config = dict(
    num_hidden_layers=13,
    vocab_size=8192,
    norm='layernorm',
    norm_eps=1e-05,
    tie_word_embeddings=True,
    init='normal',
    init_std_o=0.0,
    lr_mult_down=2.0,
    beta1=0.93,
    warmup_steps=60,
    final_lr_fraction=0.0,
    batch_tokens=[16384, 32768, 49152],
    doc_mask=True,
    max_steps=6923,
)
MLP neurons of a small language model. Each row is named by its layer, matrix (down: output weights) and neuron, and shows model dimensions 0-127. Each number is 128 + 32 x the weight over its row's rms, rounded and kept within 0 to 255.
After each neuron's rows, "raises" lists the tokens whose logits its output raises most directly, leaving later layers aside.

L10.down114 [154  81 208 157  82  92  97  99 113 150  83  83 134 105 183 104 130  62 144 112 118 140 170 180 105  92 104 129 113  78  90 176 120 118 115 115 149  91 107 127 184 147 157 131 136 136  94 131  99 126  84 103 160 162 130 127 137 167  98 189 137 125 122 159 205  78 121 152 193 126 138 105 146  48 176  88 116 145 203 184 162 138 146 114 106 140 124 155  78 152 154  81 124  70 151 118 116 124 109 142  50 121 170  84 189 130 139 127 160 106 109  97 118 149 161 112 156 170  99 121  96  62 120 128 171 122 109 144]
raises: ".", ".\"", "\".", ".\"\n\n", ".\n\n"

L8.down97 [123 135 218 149 124 122 135 131 141 103 125  93 157  99 105 157 140  96 158 101  91 119 103 127 116  74 153 158 133 113 108 106 195 169  85 153 169 114 115 144  76 157 141 147 193  57 170 121 142 131 142 177 148 116 103 155 137  89 125  94  85 114 110 116 147 145  88 123 146 155 150 122 108 133 173  77 137 118 156 109 147 124  67  38  98 120 125 142 215 129 163 175 130 148 134 152  75 155 121 191 134 169 135 162 125 118 137 113  91 116  94  78  75 111  66 118 132 101 198 129 129 117  74 116 149 104 144 180]
raises: " they", " it", " he", " this", " these"

L9.down385 [116 148 118 103 132  96 162 152 185 152  85 152  90 144 162 131 146  56 155 106 133 132 151 141 122 150 117  68 136 125 168 143 132  85  83 156  93 186 126 147  81  97 174 133 207 183 118 195 119 131 163  98 156 104  98 121 137  89 105  97 107 197 160 116  73 146 110 152 138 104 119 216  77 146 152 140 164 125 101 151 109 101 130 178 138 120  98 145 108 156  61 119 121 107 157 131 209 126 144 161 169 144 123 148 122  85  75 164 103  96 106 129 169  91 141 115 150 125  92  59  89 162 132 135 121 120 114 105]
raises: "ological", "ical", "ographic", "ology", "ologist"

L8.down505 [140 148 165 123 160 101 116 157 170 132 139 133 165 152 165 100 101 137  83 165 109 130 159 162 122 143  89 144 140 150 153 114 106 153 153 139 155 105 124 128 188 103 109 122 137 154 124 142  41 171 141 139 160 148 181  90 102 213  74  72 130 108 125 101  92 102 112 147 139  96 165  41 159 112 128 108 112  68 170 134 113  74 168 142 107 160  99 181 154 166 138 130  88 160  63 164 152 131 135 122 119 167 112 139 141  69 143  82 108 128 169 111 117 159 109 167 161 126  73 185  74 140 157 135  84 133 157 145]
raises: "ided", "aved", "ined", "ured", "aled"

L8.down394 [133 174 120 117 125 109 113 121 128 133 147 111 195  99 118  98 121 132 116 141  96 158 139 193 132 147 138 132 183 155  99 150 124 177 151 116 109 109 134 181 127 100 105 110  95  83 105 183 173 131 135 205 158  80 133 115 172  85 107 106 126  81 174 150 105 150  82 154 202 173 189 140 175 111 120 140 147 178 135 121 109 108 144 178  88 176 143 153 134  79 135 185 167 123  91 138 113 104 179  98 171 109 142  69 109 133 169 124 133  80 103 168 186  73 115 143 109 159  86 146  94 141 141  98 114 143 134 150]
raises: "s", "oses", "ates", "overs", "ows"

L8.down243 [113 112 110 132 107 151 119  69  29 158 131 119 159 131 154 129 157 143 175  94  79 122  98 160 171 114 119  84 172 139 176  75 139 147 107 144 102 128 126 153 130 137 100 146 142 112 145 166 123 146  49 124 119 124 112 147 113 129 179  76 125 142 139 149 135 169 127  93 178  94  79 142 144  84 133 130  78  64 178 174 140 140 127 129 145 142 113 130 164 128  58 115 108 106 121 125 205 145  92  81 132 131  98 157  75 116 175 163  97 103 147 129 152 111 110 119 133 144  71 164 149 126 167 106  99 134 133 124]
raises: " from", " by", " as", " to", " via"

L10.down426 [ 75 171 117  96 122 162 168 103  75 194 137 147 155 107 128 138 121 206  67 130 105 139 123 108  95 115 111 145 175 137 128 139 125 121  73 128 185 109 159 112 123 153  62 119  32 149 126 125 118 165 150  42  85 146 149 163 138  97 137 115 118 158 139 156 119 172 145 136 121 114 146  86 102 114 140 167  44 126 159 108  68 156 175 102 145 118 187 167  64 182 137 123 132 134 135 148 143 156 173  96 130 113  80 116  69 132  96 123 104 132 106 107 150  91 103 150 141 106 138  71 157 193 109 117 147 191 115 181]
raises: "ellow", "elled", "rated", "rawn", "ailed"

L8.down224 [141 159 133 167 150 153 164 142 185 161 118 136 169 148 124  91 100 142 132  97 145  90 175 110 139  75 133 177 127 127 116 124  80 128 152  98 122 176  96 136 176 173  93 124 149 126 127 115  70 102  55  89 155  71 156 144 202 140 119 139 132 103 136 113 139 127 129 116 102 129 128 101 186 152 165  90  99 136 126 107 155  81 169 127 136 166 142 164  83 177 137 148 148 139 131  94 139 183  44 162 108 101 117  97 167  96 168 139 114 169  98 133 155 175  94  90 107 118 235 122 154  93 106 136  86 106  99 136]
raises: "ise", "ster", "ference", "val", "ption"

L2.down558 [121 101 140 100 123 128 104  96 129  98 102 115 127 174 222 115 185  60  98 118  67 140 135 128 164 156  92 161 184 127 127  82 153 130 132 120  69 209 117 119 122 160 133 133 110 108  76 105  88 160 115  70  95 116 154 113 143 111 164 121 101 188 102 132 134 138 126 118 136  74 146 128 160  99 107 153 148 116 159 138 153 110 161 156 135 137  77 163 105 132 133  95 129 139 189 104 151 121 115 103  87  58 132 128 115 120 112 113 179 118 126 115 142 149 163 151 170 144 197  84 108 162 107 123 130 121  97 128]
raises: ".,", ".\"", ".\"\n\n", "idence", ".)"

L9.down246 [153 126 115  97 190 107 139 158 119 214  77 158 150 185 158 111 175  75 113 186 163 111 156  98 148  43 120  77  97 116 116 107 161  74 218 136 125 165 129 121 110 127 137 109 122  90  83 142  87 126 137 175  67 142 124 146  95 178 120 153 159 101 119 182 129 134 101 124 194 117 113 129 103 161  99 151 125 108 104 145 146  99 121 130 142 168 107 157 102 126  93 101 118  80 141 109 116 135 122  84 141 135  99 150 132 142 144 123 169  71  75 124 183 143 111 140 150 152 148 133 120 117 173 122 159 168 139  73]
raises: " largest", " oldest", "known", " highest", " most"